Weights of a small GPT-style language model, trained from scratch on English Wikipedia.
Size: 16 layers, width 384, vocabulary 5277, 38M parameters.
MLP neurons of a small language model. Each row is named by its layer, matrix (gate and up: input weights) and neuron, and shows model dimensions 256-383. Each number is 500 + 50 x the weight over its row's rms, rounded and kept within 0 to 999. Numbers have three digits each. A neuron's up and down rows have the sign that makes its largest values positive.
A block is one neuron, or neurons of one layer that tend to fire together. Before each block is what it responds to, as a language model described it from the Wikipedia text at the highest values.

Word-initial stem pieces about to take a suffix, strongest for sol in solitary, solo, sole, console; also small(er), high(ly), techn(ical).
L9.gate179:527429505517416527574459423588473491595509524501434469528548551581522509514427640509571486451533510529360486559510472555473525528521549592490426576487491499482412471481623541479493395586511518507577485551460505429497516452543530501464506497507599499509558455347521532569593463481481543469409529444424485568516471462557564558459454510589519503489567618606482471539526481533485433498528
L9.up179:556527549516541483471489466510420474617512595517470541496527474545410537488448517501480515469494416533503486498516442544446529534535412545493566554464482444465486551508558536480577464562428505372472443469597447493528489503524458575507509443513446424554578536542496509495558528487488560517474453405488443472505477585518501459469448530548418601484559487550465466549535475562453490506574
L9.gate531:622549524493489411474439423567489424530517634529566510524434438510493452513491555402516535509538480506452442411472504520475569508458541462536490533472551407592492501515525504488563468499536554483552526550569491527434550500477434520545503493454545575478541462503485602551450469479627480573546503572468474537436496421477501539520526498501537531413544518492483514487567452522539452536668
L9.up531:640495533424499473477389518505452522512464541441461492568557516577519542576453453476475415537434421582541458527473473494570585515453603568562549481531512560543472461487626552516377489523426548384448532468488491482549523511449456522497452562491553504515497464496507494526474558436537533487428531483430514511547484522546537490502610487527485518479535499547447381506410481480534420493584
L9.gate627:551523558397527568489527447571451360484479474549514589439588517509485532468535555527433539578458438539475487444462522422501522509620451549525442549465481469542498442439494497457536475452581539481561531483527424438554443470396499497554508569389418466480387568440528453468486532415488518467550516429464508532522542461513509537441330498525469463505579460467595476535554524505473434420405
L9.up627:521560526466492550475546538427558473487463490532542429485475488487433465472422478586460530502475503490494412460436541488471434527514477551553473478465558451469470581461480460487461525445485498501542551515485538509526556518582441491579549480458468425493509499420485408524447478497424495534533489507615497513461606535528538475488471443570514524535543481609392543529546513510518555455498
L9.gate952:457415519498464487546554487511536499652456546470449487561547497532432498514501533458475523502494426508478475473511532505564409452394371513587547436551503471460451553493459481424573462495529563467508441637534437591480459494474514484483533507585539537527520542533541499490514563593440501493437527488507393473473483486482499427539477422507617499486477588438533467512529541556474561469492
L9.up952:526601424518540472573425587524476546539491523488471507477470451520431520396494523520544464535495364519524547452477446507427422536533492499511550475568489554617542499478516484441507541476460489491497391584493551458472446464513540530482537540505533498562449443512517501485470495525488639493478442476488457505468556491482554439497434600486449529588473471496486571516550473513553518472454
L9.gate1056:536587470493445494576522501507424496470499532481522484363565390492506500517453543594402482487548517545460483575493513482414535576497530536488521571533457435537506520521494463541500467550474444506535517413541528434425482513567417445449510465468429447425561527471513508578473570548568526518506578506478437385450498473445389511476443471436426488556545506543406504451497494435544505513551
L9.up1056:488551614413413554573498467545448535412573468426464530532452546520439428481496419430556542502557595567467538502580490519463452539435536492528459573584447596504595514490571464538538513547485470435497602487419491454540509586448539510515502532389461412474507500587501486479507481547506599449545507512525568530449516564506464425512479410590496472473465498462543531549527457449466570519454
L9.gate1065:490522490445574487495441508534457506554531506446566513401516539554520456515518563543489443467422467490399509431482539512466549483475451547538487557554492496554546483525479424528482453521503427545536512543551495518494466526540391499455379426497533407549476500439568502394532573503476466501494569612464486538560542352496581496525438512499604449512399465443564486511505482431553481521551
L9.up1065:486470471445535441487518419518535498491515477446479507505532517517487493511422384538508427543352467507503553503476533525548516529508447497544407449466501428473523470492491504498465589438439440574372587543562505554548482385535554541469392484509509416539483525458553463468462456490429538471469612536538487489545541436518485485518521468490601487481502424423413566409459547526514515602459
L9.gate1238:479524474551463491432515492527484488475466472438426496483509504537454520543566504526476454453431508448390407567433500570507514497493537480476535496434527462542520389446485520555501515461516508535585439497501507449546466502488473477443575581497500416483553606451575469619498426473548547483528523506541526548397523443412550589518522487528562488559561576501491504487435543582562504578497
L9.up1238:460469512483455484445497501446420430551509511512462570422507501559548477446562540551537445542494524406430476533627426535504552509529466418506455511652402535469528524410493469553529477543544556594493462534583539477465510496544569492570535547506475475544561450496496541551495553419479549600605519495539469445479554522436534486546533576590503449410561448541455499478576510487455459407489
L9.gate1483:622499506532483537476498536437522420540515428560549489462505497594550481473527499413467425513477582579500500537544578508525507526515473524506548480630610536474411495471392502435534518531474607607515438498462527532544518437494518541462515536438447547547407468500532477439619501418486468577541571492435431570513474409519599420524461459572555506444464512516553528535440454492520390440427
L9.up1483:519439510454478564575559458511514439505470462397488444538527525516443448467468514471523493521430507414496518442516492420487515525397495448542447422487514567549500485506516489469554504514492529437560512582483509538527506533633486593392489461431498484457484503429540473538499552507504523483468439454517432465455591539501520438524495453493406489466532523612517550517502461490455454531539

Infobox-style list fields, mostly the leading dash, the end of the field name and its colon (Net-work:, Status:, Propulsion:); weaker on scattered mid-word pieces in prose (surr-end-ered, reput-ation).
L12.gate613:543545570536426529501525518486525536523457504555585574514572483472536483585499530493474505486532398493527460483508582459443448494532565412517536453585475529430506469518473474532497544515509529527558441447571574458379531496432515506607465453427455497460425471561578562507514450592456460492500521467485543536520541400481552532375510524543520554509536479460518482546543440432512431409472
L12.up613:486417530517560585486471550545496549454424444544437508396487620460544499581545524584493461567461579558509574445498471493538533539473478473433554470393491689464447444388537548540519436526556580589479453538530554501441470482509356549452537534434555547479538495562479564589500491469459544547517500477523514506552365462524461475519516519536467540542447470527448492456398478453419512559495

Mainly "high" as the first part of a longer form (highly, high-quality, highlights, higher, highest), other stems like young-er, Lat-via, simil-arities, and relative pronouns which/who/whom.
L6.gate77:517534493470538553488378550511472523458510334467469380533406480602552486532576497551479462425507443533530499458591505546514500481548523608532541502491462446410458464468474525506569490524467455527454461585511575465472513494592453551440430505454488494520554523592479626482446520439516553473536547546464496522442484492563460510550483574556501462540503541453473403495489525589472556425603
L6.up77:527509486417521593491419515449511505533483486530531536498504487595494448492527590471561469381473557515513533444533401492579502450517527522536465503605530574506518393524481540472530497541465502487523537505518562482483522558431487544484533512471462449535477531467482509465512568470569531540447441469498510524499478505465556546562501600445499520579531543525521543478407496519544516550526
L6.gate649:499488593467556531517431438571483506539399542514481556519559412483550578450498494444460489479519486542511553514480475462542499410518583504528602482503466561514383519467540487411432616594560513506535500504542444515495462449465545515455526530542533538543514557413553408516628494466537500551553507440449529486447479515466495501531465594543580501491484574529512497495454477519453383539432
L6.up649:550500522539556473525454526522539486449594504463559462509512525511584596603491387536510483523434522568534502611405520489488500444599564537561539484548518497544471448444553556497515549496367537496548481559511505464530502484509496570536575470473474536531466383519381483512615451446524455481437521514523516547465487534520481472554432467567439555521456457502396514525513464523420447531420
L6.gate686:512594566388571424526491519557513432464516537480536417409499470562579453405473431512489499497530516444463478553509495501455501498469457477505535428471518509572550520600470542443556480568439457560529490539540540482481571512469483477493472520525475475580456471521512547473639471459577569510437484501541539434498501463483429489487470536629564476572624493481497483528542493451451550535396
L6.up686:454474591439556472524573482529468526546504588479519475444475453573532453510428440562492514482527493531481405457541548519479508570447464508487488506504487499562501563562532498496544516502506428447538504571622572428528497535316527475441516533494523510627471471473563464487440528438524520470406520468496513479481605491508548511505465470669577495577515452424543528519535576482459476466439
L6.gate830:521564445460441581516526508570499475534535498530528444506565497540538574551441438516443571491456456549501488605517509485456425454538549523530428550385537452509512462578581518454462443500380464573510568532550592538541486441544421400438470489452498483497518496389522526453467424476498515504478503494483451473486484410479495542530527473598482549563553567477450489568503422485432479402457
L6.up830:550481398456464586468453549573549474477371450505453431448550393457546553595502483528501465509460418573439531567466514604450409489437551638436572563445558513509472536470506464546517488523541391495513431391391491503504530462476493471466507464474492503520402436448507501483538469443482488456433473553415594447517494514514465557621464490575514505485391469526510433524504495478419457523527
L6.gate837:462517434559514523443422545474469400462573510488487517509472457484527495564531422570506533539537582511453521511522577487464497394481540536507544467528461534540483439562498403454473504509569484541464461504477492522506405441494530548472475497450467464472550486485491340491477414543471481549540529480548549416484439423475453484500521485520501428318623502522433419542467435462435581514515
L6.up837:491494522487424500411463472478508483488536487539456468553502510545578532544503423516466648466440484546430457548498529622545532483491451493439441505416541352538559534462548488565503510443504424439504540419513568516511498541419443532441548473393533549471516459396539568501461503589508390420539488511540465450395581542512483484496469493478485578564537507536388422455524520458508528468553
L6.gate861:551495511475450479472425483479531445512494425471493511502551483567521516496494604497505510409524479599434382474516568548411513514492535510455472579477552465505527512538508623465539536500538489476514441456488565525449544441524537548533436453516517453569498457426538448524474528425441503464458540515443455530457537485472504552510505440533499459472475561497543483541466530504506480474529
L6.up861:519562445565536532408449574509550438403488555498520456389529467529420485428520475559492532495493521522460466549553513470478422474572533517498409465518509445413508500453504467449495499495409492424475461543484509517427399480497473511455512484485494506506532439416513428541533500597478474562544546514467432448446599542484524475524485485557524541512454461475439482511569496431417514501536
L6.gate882:523512526490525409460559385545545482459568500425596474470579537524579501531531502462457485423460497452401515549523498506549526422476466457474525460469479430502448528552543447447559529504463499409536548523593543455478494558533419450509428502513543587484429455505486473485423514595452516432474520604453397597454562431563423515538458558525508462438517510536555436549509385590463508416550
L6.up882:505511524482472502537510443545565472551450386535483563608433382496488509520567601573427506431484456421480446522377538363564555479463517624545501468429459505487499432535568428530507485460575547532499472535494492494486454448421500458413547534495528418473461472420544628485528465542518549473596557475473394557485448538469477494547479564415620577478526451524494429490476518532428545513559
L6.gate903:572521487450503482431437365510460503509461544487499501468450525509439469488501498489492558402512448457479514491508445479512490523441506537530458476476476481613512539534573518501455367433496534447418575537522497415467476526499478522439514550492459543567516446452497520568584456431509582414544538516471476509580554524469542531470467516583490500493524541506383472478413443450418448509494
L6.up903:521450506565561541494497418413520552509504394519547526515546495563462463428447519345540438443391479573530484534526496442462509531481517487526571412429390403536444450475530458473579490525399505464407531560507497482591480541501452549506498539520485538508399489562444521483551492340511511480466475470547467526612445528422528432508535489489550515477524486539519441465519421582484478493460

Final word pieces that complete a split word, mostly -en endings (spoken, outspoken, proven, beaten, toughen) and today; weaker on table pipes and list dashes.
L6.gate0:524487589555501467508516472477526477526465442498426411524507482528503449584480467474457571496505529535521544515524507593468548555595551516509556506470462558437515493528545498525484473451554469539586542358646627485442477579483493526626505515518455427512557507599561476556505525451525476520508457459548585467507500526514513489496427505500527464517540513563588578472603486554434472341533
L6.up0:464566477469514519464460474494513508509518525558566520455474563544511517490485519418469495560648601489454544553398473499473500488502478486557532586655504530448425515468572585482482452420396532487557426411459555470399521567384481458494427545449506464484529494494523620436442529466530554497539540502548519544455559417445463426491453536524527430420530486504465525493481461406452572510540
L6.gate362:488519611491492457455376489498422489529442503461455467564554476449480500446481429367506441499435421494539489507484514441420599516536544506479506520459533467583511445539509487498554501460521461468459436549531482528592366466546513436592505532492557479517510485620542434538435513470501567500475595443461423476519573465463534473495503542555457587591498482532459443485437515492522579586462
L6.up362:422487418536461407541510459468567447471520510497454453559580592513570478577458516427465512551489474551473452508534465541495504598442484529608450555536517490537461421533569564566562441439469465522462512536480456563515479490558499449534487547502538531535407469474567550440420599570388505469476521544495466492502533476481553509501605566581464590466424415436463420515477522538516530564474
L6.gate607:462529532559458491511548523472560493405432521446580495493495461501457523522525528477531528470453420510503438497481532512417428524565537483591568538533437415481478583455633598459504539594485455529500546489524482587500471525456547508493480494461516413429569557460550521517471470471530453496568513458539532373454393524529592417499581425464478517519429492441431475518515548487503494418529
L6.up607:526572516433595518524486483519478551462505526607506481594528487459446513500578613509515467523515440469456488546509544565501456513475545544499523516557557570495492445489533544510404454534593560455574570509435483619525536596489392422614492444448500514515470563489517501439488583574492554496483418571466520428487509544532427413517454587452464474467481478478460491542520497497514485493481
L6.gate747:566429514606504474439547425564526499498468492574477570537519499537477592491490554467508517499575423521562590503468479466527571537455510467548506587480509529550447436473544547506518505535526524435472484542469480510419479468464466447596523582416508516529473564487532402499459474504516514529391493529568527540482575565466485508526353499541509454490445481516522600410537515535551551502406
L6.up747:512503569537445528493473461501517479468509475545510501508511495562583496554548601478534527488475519517522523564476410517561558549419493414476564618496548475586465496435525511362545553438550428492540555583490442503470539518528455431513487596496560560507484574566507541522428358385521522482480528540490575490457513422589513489518446367493514502540501578491463499470521509563504528590470
L6.gate776:501481553567505488477511449490448565550564545486567434543513454522597511533470546491441526479551458434482571534394474521461527410496413435496489569479543559417478560524630473464567471487424589473465454507479459411521497568549514520554547476404495437455445516477476478462506506570464477524496554463529472553514474458493505463499492498543535492559420475518559528453552459478521543444472
L6.up776:459562489534549589553600461448501448528465531610493506493591512446529433552461547543550537517604530522503574446523561509488467393382593502524433577544477499492421519511561507488461485524422556514576495517458538577334569537503485464506471569541565543494438450479522495430498454523405465567451573523497406503541592553533521521472412498464492481505464489525425539475517524511567487481555
L6.gate1134:563518602508430438401522437561483504565530503619515548550601626475512408524449547493447511537489396579468538539524541480549534459460413444494511503554550535579390472484601504554418484597553536476464552494462522531460512591523457536538414471454424465430513534499456430496508429564542526507562495546492522594567539469437577566552507559519570536496513519494436548455473444495525444551489
L6.up1134:540411453508536545564487444501453445390468538468552527641484550498359454556526589412518435446427534521494402444515568519490530556511575499543505612467568506479487488542521532505476481525514410590612471498461487479512561535517478399512406409500490467446588466562578484513435508494540500474425546509558493519551508440529508561489506486468472521567561516506508528455591549470492529530527
L6.gate1150:439502510520442456480465476524474530478536520474498482551536541583516486463479472466556523580545480542522506499363594561603502461462613559545503564439558497500504566452525421494480529484492490546455510468504478426424462514478426581629453477447447473419488558428463413545460486406497512490584469443466513506474480462532525482554570506505391528567464485394522552490518420477504564434484
L6.up1150:529491502528611515419502475540543557402526513511563541539410548465498525638490495521410463496587496432477373499448392500483397554466493472549442457515549555503509565459573468577550491507537411488523417611530477490456538563496521439434533437513516470504551490503476500519534557511551527564457472525560524519407543473470536539571483524578521575422439455488396577507424473445498506456387
L6.gate1246:580547531544498571535424419445477563428592510583480492510508515488523579482456470545490574490524486512422444469472520520509525487524473498537520613487608564476474445473531468397465422606507461490586478535421476481518502516488394434503535542425471484452458553571608480430470463406507558553550538501435567522520568431550563555577469525522543513431391454525423453358497524508440504503489
L6.up1246:544494515502553498506486456531503501476512583508500482468470468391546543596551504455482490496511506497457515453520512549425496565530504554569522555506464459473467534471536521550475522451494460553421523624555567593414507415573378522582431469546492403484473460514508644481449397470542531605576556577580543465457528483570531527453491478425521585527461516500436423487417554533507554539520

Word-start pieces of names split into fragments, mostly South Asian or Islamic (Sh in Sharma, Shah, Shusha), plus mid-word pieces like roy-al, ash-ore, Res-erve.
L6.gate28:497445518410517508477494571571527529471540475524466551488609504496555443558563509512510522424433581487488508507521461546576514470433414479515454504379470536528492508437539462593559606438491474417511509540531466640599509532463468547654557505480530483548497429448535558463529471414498452432499455455433513532486506492542510462469560483485517537519455593490541528543504593470421540491582
L6.up28:585564542478532505505441505481589496459569592527426473479550492556526471450569443413453529572516453471573511491423463460419579546526458558513482549483519525422532502527491473449614491459441619531483547564527560574498561511493439483480525475424515450544477581457536541478564481375538533430558476374469486438401406564502511418439522512501447464481432476516505445420603490502512564483461
L6.gate168:492562467552499417454398503559371456435516485462456558480553463513580466533545490340489507529487455491521484575510599509570545555550459533508524440418422492471584545476522558447543463478518498581514511479566545572530424509440460526530514518616567581524456446534479583499450537454571456363373443477519485451448492488535529563420490516581411551534571546477454372524458537490494463501520
L6.up168:548439500523525496474566442475549552525449481447529468458522470452594525496428517545500510410468435539556458648503404552579346453532385464442501413388596494550508530460547508394537611468501555496476552484476515685445487436500485548525514495562513471513539493538408554515559634465505564571549461514563575499432458584450445533511529445498511504448528432475435486492459462602525493542442
L6.gate172:517431606479556496495432509477520540435571488553512572524598560422507578562517589510520552463486475520515445498431494525526572532570360460538498546495483588465524402507560415520505490536554482463492512406517512513528529535563554515573483534523529488509536506503549456410636506591560429431571393495487500429490506504538494442495483534493432504594472468549502480470450552453533460536465
L6.up172:478537513536428517476467549493494499498571556572492478513577509582554508558578541551559457476503578447527494550460456451547481502507491490414441505498459578484526465478520496471522520490471556416571503531418527534454469566473477574512453494534503503518474484396495570533436496515525397511480508505476506518506555520528522386483555481524485428492537444524582576571528554502508549517474
L6.gate317:562463470547569523508465508505511486531592585521517512509570511569457462533495457450460465498602424449446376489442578431452517478538475513473520453484543542498464595516551420435597500546441448493522532468471596465451417490440490401490537527527500416478443519422478467546503498467487474335419535441431547472474500452476419512444462520562526547381519472490524471588495461487467450533597
L6.up317:559493414543543564562435511476490517495570465499530385490455537509583501472567499562471547541458670378514561521547450544505483525542424552507456533523478489570409499507591462406493549414480460412522420435541493463474575516487414515513499475491411521581460530495443568510498572535511447462497409534557587494509492441467493470474469541535498477492533479482526549624525603506474500491459
L6.gate355:520554478524471450578527492559502463482587525490450536472440494409511424531417496492538474520477505557440525483488442482454562481471545556465592514504483512535581457481529525505518448573375479523421455444549548500409401532518485507515488535537474465491568382498585465538507452465486451512486518515489575501523482542462462448463530492502490424509463465489444452537468423513566490495591
L6.up355:409512437538535455478464549481443444600569568493498573485500558482527469470487374503502397541555479480567588553612444523490559597488448511564543470509470534443439518470490487472445422513519577547510467440501539570588571489540494609536661499499490463497448534503603566470551565591484556463554469474503438510509553531381401456557516463508470547436500473439527474526466540396484543541543
L6.gate451:430563430497473507536367536555503430512513637508517586446501515394562491527448540608541591486519536386482442532482471561515565476532418529506456432544467486508513559488495488514552509486503478492473501437543503580404567477528513499577504507515509549528406414546457577468492531546483487496475442464464558495486527503496522491527484514438550493482519630520476527512519576538468465529475
L6.up451:434444401465508521490579588521558519463463491504513533516492454575506466380527479515555507543464552590506508472585561573457532535513524541509478537423482474526519508410535557502521532443527526542550529492474548405463552469545395470446613533437542520484445471542499540558597502509468495486407498507459544530460398447476445487523528526551454508586460492494438520531570498589475487432571
L6.gate986:485483600420466459419573491442462472486522510570517559571558499530447476483491597388499478469600524418411421512448538533468543516381503416558498468420460491544454554532511450498616561453493509497412555505558534510467544563488560464527477501409492489551543502531444492516521555544491416481430433446439425528452509507504502494464473454394398505442570539545500473433559474573575411530432
L6.up986:519499514502550511489524460529507520425434528421483503513556456460549484529498531573556475514509514464461471516529481398576443416554456522571553449437508559418470519528426479500486554498487437626389511521553493583588532507493514585533533511518482562560506497536505554507531463467474499501495510468527543431433425549451455477502596390487422532504442510427474532508452502483534459571514
L6.gate1193:425521454528601468471558606527417422469459531457452564552463483450433530501449481522522533423546524514562489501473589494475582480466483438468563439497541571441496528529594492517571628482558450547520435455569515474497551513476531519482649540526511488551487475492414494535444519485466481527404516379547559468473460529422505557505514431491497537515573505454469480525524521514500541563515
L6.up1193:495475446506498532480491320523556518490521568525525469425545520544463527465466478513480503567420485519438478492617506492542442525533538517586529367460571436465543504446586541486465458497488435523437544527496478601492512484532477511489510483583546476425503479525548475497442529506463507517575433591505476466527525483557605589489467509592470497527506545534455533508509404554421478515517

Second syllable pieces inside foreign proper names, often after Sh, Ch, Kh or K: Ch-am-arajendra, Nish-ap-ur, Ph-uk-an, and sh-ap-e.
L12.gate183:491394427506516432547528370529423470426539524471481485503524492425479443490490515412522465550626458477512429499444483514504448560497529533428424536403406563447487527481570510499484471556508461498532479592548514580459511558558519502547533458442514461540543565524462536492540545515404508522523504494510484488510492465467552521435429505528569607481449481487483515532524422395461598608552
L12.up183:529431379498517499545438524575489448612551574424373522491503552420482509493504466460640471514524430510533479543477475531460530536514451474439454504431482520435523439576528554499481462489489534543538429554539564517478534550468505527446552488530575454509509442389422567552427508554491428443522518503470532510437503472531500515512448551503473544461525480543510523564473512437587548527485